MLP neurons of a small language model. Each row is named by its layer, matrix (down: output weights) and neuron, and shows model dimensions 128-191. Each number is 50 + 12 x the weight over its row's rms, rounded and kept within 0 to 99. A neuron's up and down rows have the sign that makes its largest values positive.
After each neuron's rows, "fires before" lists the tokens most often just after its 100 highest values on Wikipedia text that the model never trained on.

L2.down1495:38 53 38 14 56 54 56 55 62 55 63 42 78 57 62 52 57 45 51 58 46 49 30 49 54 45 51 57 59 66 58 43 74 79 34 55 47 36 35 74 53 46 59 29 56 52 50 69 50 52 47 49 36 33 23 71 56 38 27 45 47 57 59 46
fires before: "1", "2", "9", "8", " II", "3"

L2.down425:64 58 33 45 61 56 45 40 44 19 64 36 43 56 58 56 33 50 45 28 42 40 52 50 70 37 35 55 38 60 35 42 74 39 36 62 40 46 66 64 48 21 43 52 57 55 73 66 28 36 27 61 50 66 34 62 56 58 58 39 53 35 55 49
fires before: "1", "2", "4", "5", "8", "0"

L2.down932:49 29 40 50 37 52 37 59 36 44 31 51 29 69 43 47 41 72 46 43 32 47 47 51 60 63 57 44 47 55 51 43 39 86 48 36 59 52 32 56 57 57 60 48 32 48 44 68 45 55 47 55 58 40 43 49 57 45 58 55 63 70 26 44
fires before: "2", "1", "0", "9", "4", "7"

L2.down2284:31 41 51 54 34 42 43 28 51 42 53 50 15 51 73 69 45 31 62 48 47 43 51 68 49 40 48 62 42 56 53 35 63 54 63 39 52 61 45 51 72 60 69 41 55 67 65 40 76 51 52 45 59 54 39 54 51 36 37 48 65 38 51 75
fires before: " by", " in", " on", " to"

L2.down1830:54 31 49 56 57 43 43 66 44 47 50 49 35 40 44 44 72 48 35 39 30 50 46 47 62 45 43 59 75 41 49 45 55 61 63 56 50 46 44 65 37 61 44 53 54 45 47 34 82 62 50 32 34 62 45 28 48 52 64 39 25 48 37 60
fires before: "s"

L2.down861:46 55 58 41 33 43 38 70 44 49 56 60 15 63 36 54 56 32 50 56 33 61 49 45 52 51 47 18 66 64 52 53 49 73 43 51 51 55 54 68 55 56 38 20 52 65 65 54 47 59 46 55 36 51 68 64 43 37 36 50 52 64 40 41
fires before: "\n", "|", " ", " |"

L2.down2009:55 46 69 51 67 78 45 36 59 48 60 46 35 59 44 58 47 61 46 51 43 57 55 50 49 50 63 54 40 42 75 54 70 47 20 54 53 36 50 59 49 49 46 27 51 42 47 47 72 47 58 66 37 47 37 47 60 47 60 30 31 53 67 61
fires before: " ", " (", "0", "1", "2"

L2.down1809:45 61 48 78 49 25 53 50 40 23 66 71 45 53 33 51 69 36 52 70 42 69 79 48 66 45 49 55 47 45 43 44 40 52 50 32 54 46 66 43 54 52 43 51 53 58 36 45 56 47 47 48 47 51 68 45 33 58 50 49 35 41 59 51
fires before: "0", "6", "1", "7", "2", "3"

L2.down266:55 27 54 72 60 49 66 23 36 68 80 41 48 47 71 45 53 58 46 50 38 60 48 46 48 44 54 66 47 67 47 46 56 54 47 63 61 27 38 33 31 41 42 49 19 29 49 53 42 66 51 33 57 53 39 61 68 51 59 59 65 82 56 42
fires before: "1", "0", "9", " |", "2", "s"

L2.down688:59 56 45 61 47 40 78 48 24 45 41 61 41 41 60 38 39 28 53 46 51 63 45 55 54 52 52 36 39 62 39 32 35 56 46 28 52 53 56 40 54 43 52 56 20 55 51 58 63 55 54 45 68 68 53 51 58 49 56 37 45 67 48 48
fires before: "\n", "-", "|"

L2.down224:45 50 51 35 39 40 57 72 48 53 17 32 53 60 03 52 72 55 54 49 40 65 46 59 92 56 59 49 64 43 43 56 49 66 59 64 45 61 63 38 41 48 32 62 51 54 55 65 41 60 69 35 66 52 42 64 57 38 44 49 53 58 61 41
fires before: "\n", ")", "-", " of"

L2.down622:69 53 54 36 62 49 37 68 41 48 61 37 77 51 46 47 51 64 67 46 51 38 63 54 54 46 33 46 41 30 48 53 43 55 61 45 17 69 49 56 60 33 44 50 54 51 28 37 30 51 38 52 67 31 75 62 61 39 35 73 65 48 52 62
fires before: "5", "1", "9", "8", "2", "4"

L2.down175:49 50 40 46 58 15 65 57 49 36 55 58 35 54 45 65 37 47 44 55 50 42 57 58 57 60 61 48 53 61 52 40 34 42 51 37 54 51 62 36 55 55 54 91 49 57 52 53 54 58 64 30 46 52 37 39 47 60 59 52 70 40 63 66
fires before: "1", "9", " –", "8", "2"

L2.down2656:42 64 65 47 25 55 53 57 28 44 48 43 43 51 55 41 63 63 43 46 57 43 45 45 54 65 56 27 44 36 65 48 50 44 51 75 65 73 64 60 62 67 52 48 37 68 40 54 47 47 43 58 40 40 51 76 58 52 43 70 63 52 31 51
fires before: "1", "2", "4", "3", "0", "8"

L2.down2690:51 37 57 55 34 79 43 53 52 38 58 38 71 44 50 24 45 35 49 45 73 60 56 24 72 54 67 52 46 43 36 53 47 47 56 62 49 45 40 49 57 57 32 70 62 50 41 53 40 73 38 62 68 51 59 53 34 50 52 64 54 34 48 49
fires before: "1", "2", "0", "."

L2.down1000:56 50 33 47 38 57 60 23 58 51 55 49 38 43 59 34 53 28 56 55 56 37 32 57 54 43 26 51 38 59 50 42 51 54 39 47 70 60 54 24 61 47 74 63 49 66 61 58 75 58 56 40 76 79 57 59 44 48 47 54 46 38 51 48
fires before: "\n"

L2.down2416:40 51 42 45 52 67 60 72 46 47 57 62 34 50 46 58 55 66 37 48 52 45 32 53 65 39 49 43 70 57 66 70 41 45 60 61 35 37 53 04 59 35 68 61 55 71 43 50 54 52 60 33 34 63 70 50 59 46 41 67 51 57 45 81
fires before: "\n"

L2.down662:47 43 54 69 45 50 61 48 48 54 47 66 65 52 52 59 36 57 55 48 46 49 69 53 44 46 51 61 45 42 50 61 56 49 69 39 60 52 64 00 50 52 51 53 39 44 42 40 30 44 45 47 59 35 64 46 38 57 55 45 54 39 43 57
fires before: "\n"

L2.down324:42 54 55 55 29 30 42 54 46 58 48 45 69 43 51 24 48 46 61 50 46 56 31 57 50 46 50 60 28 52 42 49 41 57 55 54 54 46 75 68 66 78 35 41 43 57 52 74 64 58 51 66 58 43 62 53 43 59 59 49 56 41 53 50
fires before: "\n", " was", "-", " is", "1"

L2.down678:58 53 36 37 45 63 33 44 48 31 55 52 33 38 48 34 56 45 41 57 56 51 64 45 61 32 46 40 68 57 66 47 40 35 44 40 34 55 42 54 52 33 49 49 48 49 57 50 65 46 40 39 56 43 57 52 47 49 66 43 38 52 71 40
fires before: " ", "5", "3"

L2.down2053:50 29 38 39 55 70 58 27 25 61 51 53 39 60 51 56 71 53 33 56 65 59 47 54 52 56 70 30 43 37 76 55 53 52 55 52 55 48 57 52 47 61 54 33 44 64 57 53 58 70 31 76 44 17 50 36 53 48 62 58 48 66 65 58
fires before: "2", "1", "0", "3", " ."

L2.down2518:58 51 50 47 60 63 41 63 37 44 51 66 53 57 53 41 63 57 43 41 38 41 50 44 58 46 42 39 71 65 43 70 56 38 41 54 40 45 40 24 54 52 56 25 65 49 55 69 49 52 54 58 51 27 44 59 61 40 35 66 68 39 52 39
fires before: "\n"

L2.down903:64 53 24 31 34 69 56 41 53 46 58 70 30 36 34 42 43 52 50 50 49 40 39 39 61 57 47 43 46 47 42 43 46 56 49 52 70 50 51 43 44 38 36 40 31 59 55 43 50 52 52 52 56 46 49 49 62 49 48 42 51 59 62 47
fires before: "\n", "-"

L2.down267:63 51 52 49 49 49 40 57 47 60 18 47 65 57 55 56 44 48 80 41 42 40 31 48 65 40 55 39 34 50 41 64 55 71 36 33 51 55 53 31 35 59 48 52 55 71 38 58 54 47 51 48 56 48 61 44 60 38 49 43 58 37 47 56
fires before: "\n"

L2.down2582:45 73 61 50 56 42 38 54 51 63 47 68 68 57 63 41 51 40 31 64 52 35 44 49 46 62 49 50 58 63 51 56 42 65 50 30 47 63 67 39 51 27 49 49 49 61 51 60 35 57 48 48 33 37 51 23 33 55 52 46 38 51 62 67
fires before: "\n", "-"

L2.down706:50 56 65 63 52 28 60 53 45 30 42 46 46 43 41 58 55 70 44 51 62 34 37 44 65 39 56 40 63 44 45 75 61 62 64 68 41 73 66 59 48 74 66 57 36 51 71 42 42 57 24 38 48 75 56 43 55 44 37 53 45 41 15 87
fires before: "9", "1", "8", "0", "2"

L2.down2115:66 27 57 57 44 64 50 49 58 65 56 62 62 53 37 68 40 52 52 32 58 17 70 41 33 38 58 45 41 56 53 71 42 58 34 41 44 44 50 10 62 44 50 59 66 51 52 42 55 66 37 44 52 40 47 56 47 78 54 52 60 47 34 54
fires before: "\n"

L2.down1200:61 57 53 22 38 53 56 60 42 50 67 43 69 38 39 36 45 27 44 32 43 67 33 69 52 65 83 33 70 62 53 64 61 57 63 60 55 45 51 63 54 48 28 37 58 46 63 78 48 31 44 61 38 56 61 49 59 48 44 65 79 51 51 50
fires before: "\n", "s"

L2.down1841:34 54 34 60 73 75 47 59 58 56 43 77 44 46 42 70 60 67 57 55 51 75 55 57 36 37 33 66 81 39 50 44 21 32 55 59 35 46 44 49 53 52 55 39 28 57 52 47 38 45 71 35 42 42 55 61 34 25 52 47 72 67 42 63
fires before: " |", "0", " ", "1", ";", "2"

L2.down2343:52 45 45 37 56 28 78 48 33 65 29 45 64 40 43 42 73 56 58 44 45 67 49 52 89 35 42 47 45 47 41 62 62 57 51 41 29 52 58 57 43 39 58 61 54 53 43 42 72 60 57 50 28 47 46 55 57 36 48 42 53 54 37 30
fires before: "\n", " by", ")"

L2.down465:67 53 40 60 53 57 65 47 57 54 62 59 52 36 52 35 50 44 46 53 49 46 64 70 46 48 51 65 71 41 41 48 56 47 51 58 72 51 67 00 62 21 62 58 32 43 66 58 57 54 41 68 47 54 51 24 54 47 36 44 65 42 39 45
fires before: "\n"

L2.down2371:45 48 31 33 43 54 37 52 59 67 48 59 63 49 54 52 52 63 47 50 38 61 54 43 47 71 67 48 56 39 50 39 50 58 38 30 50 59 58 27 60 78 60 42 54 35 36 71 28 46 50 47 65 47 64 57 42 59 34 53 53 43 55 46
fires before: "\n"

L2.down1011:62 52 51 52 40 55 74 48 33 39 39 29 47 65 51 52 46 61 57 53 47 53 56 35 40 49 11 37 43 47 54 60 51 45 51 50 39 49 63 42 15 55 42 31 53 54 32 45 23 58 38 32 55 53 60 46 66 49 38 54 49 48 55 30
fires before: " |", ";", "4", "3", "0", "1"

L2.down1958:69 43 59 60 67 56 41 57 46 49 59 68 37 49 60 39 60 53 49 45 35 50 54 48 22 53 49 58 65 31 41 75 51 63 65 46 43 31 54 40 25 55 55 63 44 44 45 50 56 47 50 53 66 49 47 46 45 50 47 41 49 28 54 46
fires before: "\n", "-"

L2.down942:64 51 47 51 56 49 65 39 78 71 34 32 23 72 42 53 75 28 42 59 43 55 49 68 55 44 40 58 44 46 55 44 40 48 58 57 43 57 38 59 40 56 49 55 48 47 39 43 52 64 32 18 59 75 60 66 65 33 47 51 71 45 67 32
fires before: "1", "2", "0", " "

L2.down1575:57 36 50 56 34 21 58 66 51 34 37 53 53 44 42 55 73 48 51 28 60 24 75 33 56 43 67 46 51 54 57 52 53 26 57 39 52 51 44 43 39 59 54 46 45 39 55 59 46 62 32 65 57 51 32 67 45 40 32 52 43 49 47 47
fires before: "\n", " "

L2.down1012:39 36 70 61 47 56 42 39 59 46 56 38 67 48 30 38 57 59 49 45 62 56 54 49 45 41 43 47 32 63 54 61 58 48 81 62 67 55 72 28 60 55 55 45 28 47 40 49 33 74 58 52 46 36 57 45 40 61 51 48 40 53 60 57
fires before: "0", "2", "9", "1"

L2.down2689:55 53 63 42 52 35 42 55 53 59 41 59 34 60 28 50 62 57 40 65 70 51 58 64 61 55 43 48 64 71 43 45 60 70 51 28 60 53 37 33 45 43 59 67 37 46 47 37 56 59 50 51 58 54 52 52 63 54 72 41 54 60 28 46
fires before: "\n", "-"

L2.down2572:42 58 54 58 41 30 41 48 52 40 38 53 66 34 44 42 53 47 65 35 41 61 44 61 53 28 40 70 54 44 44 59 65 70 49 39 46 33 69 41 55 50 65 38 63 59 51 69 49 67 58 51 32 77 60 70 62 67 57 73 55 37 42 65
fires before: "–", "1", "0", " |", "2", "3"

L2.down676:58 65 30 56 71 49 44 59 43 64 61 67 55 61 36 45 38 56 44 57 19 34 55 28 45 68 51 43 45 39 50 39 41 60 54 47 51 63 23 53 55 58 57 45 63 52 53 56 31 26 63 53 39 50 65 47 65 42 57 65 41 51 45 60
fires before: "\n"

L2.down2305:50 66 45 32 71 55 59 64 44 48 40 56 47 41 57 56 61 59 55 70 49 60 70 57 42 46 17 59 64 49 44 45 56 47 51 73 64 49 66 43 46 71 56 46 40 56 51 59 32 47 40 39 48 43 38 32 49 45 66 73 49 41 44 49
fires before: " |", ".", ",", "–", ")"

L2.down829:58 27 65 57 44 36 36 63 60 29 44 44 62 55 54 71 57 26 65 49 29 53 45 48 63 48 49 37 64 32 47 45 52 58 26 44 40 52 56 54 47 43 52 49 43 44 31 49 62 46 36 49 42 71 62 66 66 34 52 44 64 41 55 52
fires before: "S", "2", "1", " ", "9"

L2.down2713:53 39 72 65 56 59 59 50 53 51 62 41 42 37 42 59 57 65 40 30 48 41 58 58 27 35 57 80 48 44 67 50 34 48 55 45 50 44 47 36 53 48 50 56 45 45 51 47 51 43 39 49 54 62 44 41 71 46 48 49 51 39 52 41
fires before: "\n"

L2.down1560:55 59 50 38 50 51 51 28 67 57 71 47 70 77 19 27 49 33 56 63 56 55 52 29 48 54 42 49 50 71 53 50 30 64 49 29 77 36 51 44 51 67 54 46 32 68 46 54 57 30 63 46 40 59 59 48 59 43 55 47 49 46 47 36
fires before: "\n", " |"

L2.down1774:37 60 46 53 25 27 55 54 41 41 50 68 51 28 53 70 51 58 54 22 42 69 52 42 54 52 44 45 56 49 58 42 43 49 64 44 68 65 61 36 54 34 43 61 68 38 53 41 59 49 72 55 57 48 46 57 69 50 38 57 44 63 29 64
fires before: "9", "8", "5", " |"

L2.down1416:38 74 48 53 52 59 48 50 43 41 65 58 50 39 45 33 17 52 32 56 50 62 37 45 52 59 46 44 37 52 57 67 60 67 74 54 40 50 52 38 62 40 61 54 37 50 48 64 46 38 60 44 41 31 58 48 62 48 51 48 30 44 52 47
fires before: "9", "1", "2", "7", "8", "5"

L2.down1253:56 60 47 34 51 31 58 43 38 55 60 49 38 67 32 54 54 65 53 57 44 64 60 61 60 49 37 63 81 51 45 58 53 62 60 50 57 69 47 39 48 70 37 45 56 52 45 39 64 30 57 55 46 55 44 61 49 70 46 44 66 45 49 42
fires before: "\n", "-"

L2.down2154:42 46 44 35 52 44 44 46 35 48 63 43 42 56 63 50 43 46 54 46 46 42 61 49 57 34 30 45 55 57 59 36 52 64 40 51 72 44 57 36 63 69 46 57 48 55 37 51 68 36 49 66 49 39 53 67 48 67 62 33 93 44 51 30
fires before: "\n", "-"

L2.down253:56 62 42 44 46 39 29 80 60 57 54 50 38 44 58 40 40 29 67 45 53 52 46 35 36 40 42 30 27 59 51 55 55 59 39 44 59 43 45 56 53 32 73 31 57 62 60 42 56 48 50 49 62 28 58 54 47 50 64 60 49 41 64 80
fires before: "\n"

L2.down378:72 59 86 61 40 55 48 39 30 76 50 47 53 59 58 58 67 74 64 45 33 54 49 59 56 60 64 37 50 15 57 49 50 54 26 59 41 58 36 31 60 47 42 20 51 74 34 52 36 56 62 52 47 68 58 58 43 19 33 53 66 55 51 41
fires before: "0", "1", "2"

L2.down521:29 53 66 27 60 42 63 48 31 53 64 55 61 46 62 60 42 46 32 35 27 73 40 62 41 64 36 45 58 53 60 52 44 58 47 50 46 52 52 54 52 60 40 45 34 58 40 52 57 50 71 67 48 41 47 56 58 36 68 73 64 64 64 43
fires before: "\n", "-"

L2.down2555:40 49 41 39 54 65 61 57 27 44 56 68 61 62 53 51 62 57 45 43 64 55 63 52 36 42 20 61 66 46 52 34 44 52 46 76 45 42 42 42 40 62 46 59 62 66 75 55 41 49 66 63 78 39 35 60 57 50 36 56 45 55 74 47
fires before: "\n", "-", ")", ",", " "

L2.down2618:73 45 46 76 62 43 54 45 47 46 18 42 53 65 44 43 48 46 50 41 60 46 39 35 56 38 48 57 60 58 50 59 44 68 52 48 45 33 73 53 29 58 52 81 50 46 43 45 54 60 56 23 46 47 30 61 58 49 45 51 52 32 62 53
fires before: "2", "1", ".", "5", "8"

L2.down263:50 59 44 44 48 56 43 46 37 51 48 58 39 48 43 57 35 58 36 60 46 39 47 42 50 47 47 50 51 47 57 64 54 61 34 56 53 53 33 45 49 52 40 32 49 31 50 53 52 49 51 43 46 52 41 47 46 61 51 36 59 52 50 58
fires before: " "

L2.down187:45 58 54 63 56 73 43 55 76 63 45 68 37 56 38 56 41 41 62 51 64 49 49 53 68 44 42 39 40 48 35 73 47 54 57 59 42 38 47 53 64 49 30 42 33 51 58 54 63 44 72 41 67 28 51 52 40 36 39 28 37 25 38 68
fires before: "1", "2", "0", " ", "6"

L2.down916:41 52 48 61 38 27 48 48 59 50 61 38 26 73 51 36 50 48 42 76 87 49 42 58 57 52 58 27 46 50 66 58 53 44 43 47 65 51 53 41 43 46 60 62 41 53 44 45 36 79 28 64 40 46 48 53 58 38 53 50 38 69 40 60
fires before: " -", " Ferenc", " =="

L2.down1642:45 57 14 51 62 30 47 57 53 46 32 63 57 18 44 43 51 41 45 63 44 29 54 39 47 31 41 31 47 34 35 27 49 32 56 57 64 55 34 53 60 55 61 46 46 43 34 56 86 67 51 35 57 38 70 19 33 50 59 48 53 72 68 40
fires before: "\n", "7", "5"

L2.down1423:61 52 53 54 57 63 53 50 32 62 55 58 34 65 29 60 35 47 45 56 50 62 60 27 32 64 63 44 42 64 58 65 53 40 48 56 50 40 74 42 64 23 50 56 52 63 51 36 46 39 74 59 59 37 62 67 60 53 52 60 52 42 43 52
fires before: "9", "8", "5", "7", "6", "0"

L2.down69:53 64 40 47 56 74 56 38 66 54 41 25 65 62 49 40 33 34 51 34 61 65 49 35 75 35 32 56 54 51 27 51 48 53 32 33 53 51 52 85 50 43 51 59 43 67 49 57 32 32 60 44 50 63 45 54 55 37 42 38 45 56 51 46
fires before: "|", " ", "1", "2", "4"

L2.down1301:47 68 38 60 61 55 46 57 69 54 57 50 40 27 55 42 50 39 50 68 36 47 46 43 63 43 84 73 54 54 50 38 48 43 34 62 59 40 44 36 42 47 61 38 42 62 37 52 43 68 72 24 29 61 42 25 61 49 44 54 53 65 49 48
fires before: "s", "1", "2"

L2.down2746:32 38 38 57 38 48 48 59 41 53 47 42 42 46 61 53 46 44 66 55 65 46 57 51 65 57 35 39 42 45 72 67 49 26 41 68 45 47 43 60 33 42 59 45 30 57 49 57 38 52 27 41 69 37 54 43 54 38 76 54 34 41 58 38
fires before: " "

L2.down1083:41 32 63 47 42 57 57 48 61 48 51 51 43 56 71 58 60 47 55 48 64 62 66 51 62 31 59 30 50 61 45 62 36 39 80 61 39 80 32 80 52 58 39 53 59 56 44 55 59 48 65 14 72 68 57 64 55 20 53 52 36 43 32 51
fires before: " |", "1", "3", "0"

L2.down256:62 33 81 54 29 65 59 43 32 46 40 53 35 38 60 56 42 57 22 30 38 24 59 56 58 52 51 42 51 28 73 70 61 31 53 57 40 51 47 29 74 57 46 47 60 52 59 62 28 28 54 24 47 46 35 42 48 53 43 47 34 58 52 39
fires before: "\n", "-"

L2.down2024:48 43 53 32 45 56 53 41 51 45 46 58 53 60 47 45 43 41 51 55 59 55 36 63 45 62 63 57 36 57 48 30 32 72 39 57 59 53 59 12 55 42 46 54 39 64 59 68 50 49 44 55 72 35 47 40 48 49 57 53 52 68 50 46
fires before: "\n"

L2.down306:53 33 46 43 55 60 48 64 71 58 32 50 71 51 28 50 44 83 52 52 36 66 53 44 47 51 35 45 55 35 62 47 57 52 58 50 22 31 32 32 52 42 54 39 41 59 32 42 41 40 76 37 67 48 70 51 58 50 47 41 55 34 69 33
fires before: " |", "2", "1", "3", "0", "4"

L2.down958:57 45 58 49 50 58 66 40 63 74 74 42 59 42 39 38 65 41 74 40 59 60 27 61 66 78 49 60 47 35 50 32 68 45 42 49 50 46 43 68 20 61 55 48 42 69 51 61 51 54 42 49 57 59 71 44 39 49 53 54 62 54 44 42
fires before: "0", ":", "9", ","

L2.down1962:59 54 40 75 67 36 51 62 47 56 45 61 42 49 54 54 54 50 59 39 38 39 57 50 51 42 51 39 43 56 45 41 55 60 52 43 58 31 57 43 48 47 36 55 43 55 28 59 32 38 47 47 48 63 66 55 41 64 38 38 44 52 57 58
fires before: "\n", "-"

L2.down1359:43 65 46 59 37 49 53 46 65 59 66 51 36 56 66 40 56 66 55 49 46 64 60 53 55 37 55 56 60 50 52 26 73 44 34 55 47 59 39 79 64 54 46 38 55 52 48 53 61 45 44 31 67 42 38 42 64 27 44 34 59 63 49 58
fires before: "0", "9", "1", "2", "8", "–"

L2.down1753:52 49 46 58 48 46 61 57 32 60 58 35 46 47 43 46 60 68 64 28 61 68 60 56 63 53 45 38 56 49 61 42 51 61 54 67 49 54 57 43 65 78 45 56 43 43 32 36 32 39 35 60 47 39 57 48 47 45 59 50 62 42 50 64
fires before: "2", " |", "1", "6", "0", "3"

L2.down873:28 45 33 61 53 64 41 31 71 56 53 49 50 24 39 69 42 52 50 33 64 67 51 31 47 46 44 41 54 62 25 67 39 62 40 51 46 49 33 49 50 49 44 43 52 62 38 55 34 47 39 29 43 58 59 42 52 34 66 57 42 58 48 54
fires before: "1", "0", "2", "9", " "

L2.down1921:38 58 29 60 66 39 69 58 42 35 62 80 51 44 50 32 52 54 62 66 34 70 56 65 46 38 34 39 48 51 65 45 66 53 35 44 52 61 44 39 48 48 56 35 68 52 58 50 55 55 55 45 73 35 61 60 32 29 33 63 48 43 44 48
fires before: " ", "0", "1", "2", " Cambridge"

L2.down337:59 66 43 28 49 42 56 58 55 45 54 60 47 47 59 45 46 62 56 60 55 53 41 60 41 41 35 56 39 56 54 51 48 49 55 40 37 75 82 09 44 32 59 73 50 53 55 38 47 57 65 43 40 49 40 49 33 53 49 65 38 37 58 48
fires before: "\n", " of"

L2.down1308:56 37 53 66 33 34 49 75 61 47 39 43 43 48 27 58 48 76 50 44 35 50 61 38 45 54 51 68 45 49 50 58 33 37 50 68 50 44 42 42 54 50 40 51 59 46 56 51 52 33 31 45 36 59 22 48 60 62 66 62 54 51 63 42
fires before: "\n", ".", "5", " "

L2.down664:42 61 54 47 38 49 43 36 50 51 51 54 56 55 40 40 35 76 45 39 45 58 55 54 61 47 55 70 42 39 43 27 65 28 46 35 61 43 36 60 49 42 50 31 48 57 43 52 45 49 54 54 51 54 46 56 47 52 33 45 33 63 46 50
fires before: "\n", " Born"

L2.down887:41 54 47 65 43 44 46 63 39 70 64 68 54 59 50 36 48 62 37 28 40 64 67 63 48 59 64 76 49 36 64 37 36 54 46 42 55 53 28 41 67 60 47 53 29 44 50 71 61 46 54 39 55 45 56 52 44 33 48 61 65 55 21 34
fires before: "1", "9", "2", "0", "5", "8"

L2.down356:54 49 49 61 55 49 24 47 51 52 50 71 50 54 49 49 36 39 47 51 54 44 50 38 50 27 73 43 51 45 43 31 56 44 52 29 68 35 43 49 51 34 56 28 44 46 63 71 57 47 49 59 63 47 49 40 55 64 61 41 55 62 29 55
fires before: "\n", "-"

L2.down2704:49 55 53 42 51 44 61 57 51 49 48 61 49 48 54 58 32 42 43 76 66 45 50 62 57 41 65 68 61 42 46 39 67 74 47 50 27 74 57 48 38 32 55 50 38 47 47 52 43 50 50 56 63 55 53 58 38 34 46 72 28 61 53 67
fires before: "\n", "-"

L2.down1846:55 68 48 45 43 69 38 59 70 38 33 56 32 32 31 54 27 49 66 50 40 35 53 53 60 52 55 52 42 53 41 39 43 56 63 64 50 32 53 60 67 31 51 39 51 54 70 55 41 57 60 34 44 73 56 54 53 36 37 43 47 73 43 24
fires before: "\n"

L2.down2365:57 42 50 39 23 53 40 70 61 52 40 86 39 50 38 52 50 55 74 63 34 44 58 62 53 32 70 62 47 61 56 32 55 56 28 42 55 34 68 37 55 51 45 38 37 60 45 62 64 49 68 45 53 37 67 60 75 50 44 31 47 42 43 68
fires before: "\n", "-"

L2.down2558:49 53 44 44 51 56 55 70 44 42 42 60 51 43 40 44 55 48 31 44 43 43 49 53 72 60 60 49 56 56 48 60 50 33 43 53 45 50 41 62 56 32 65 33 42 40 51 58 50 56 39 56 53 52 56 51 56 31 34 61 35 51 54 54
fires before: "\n", "-"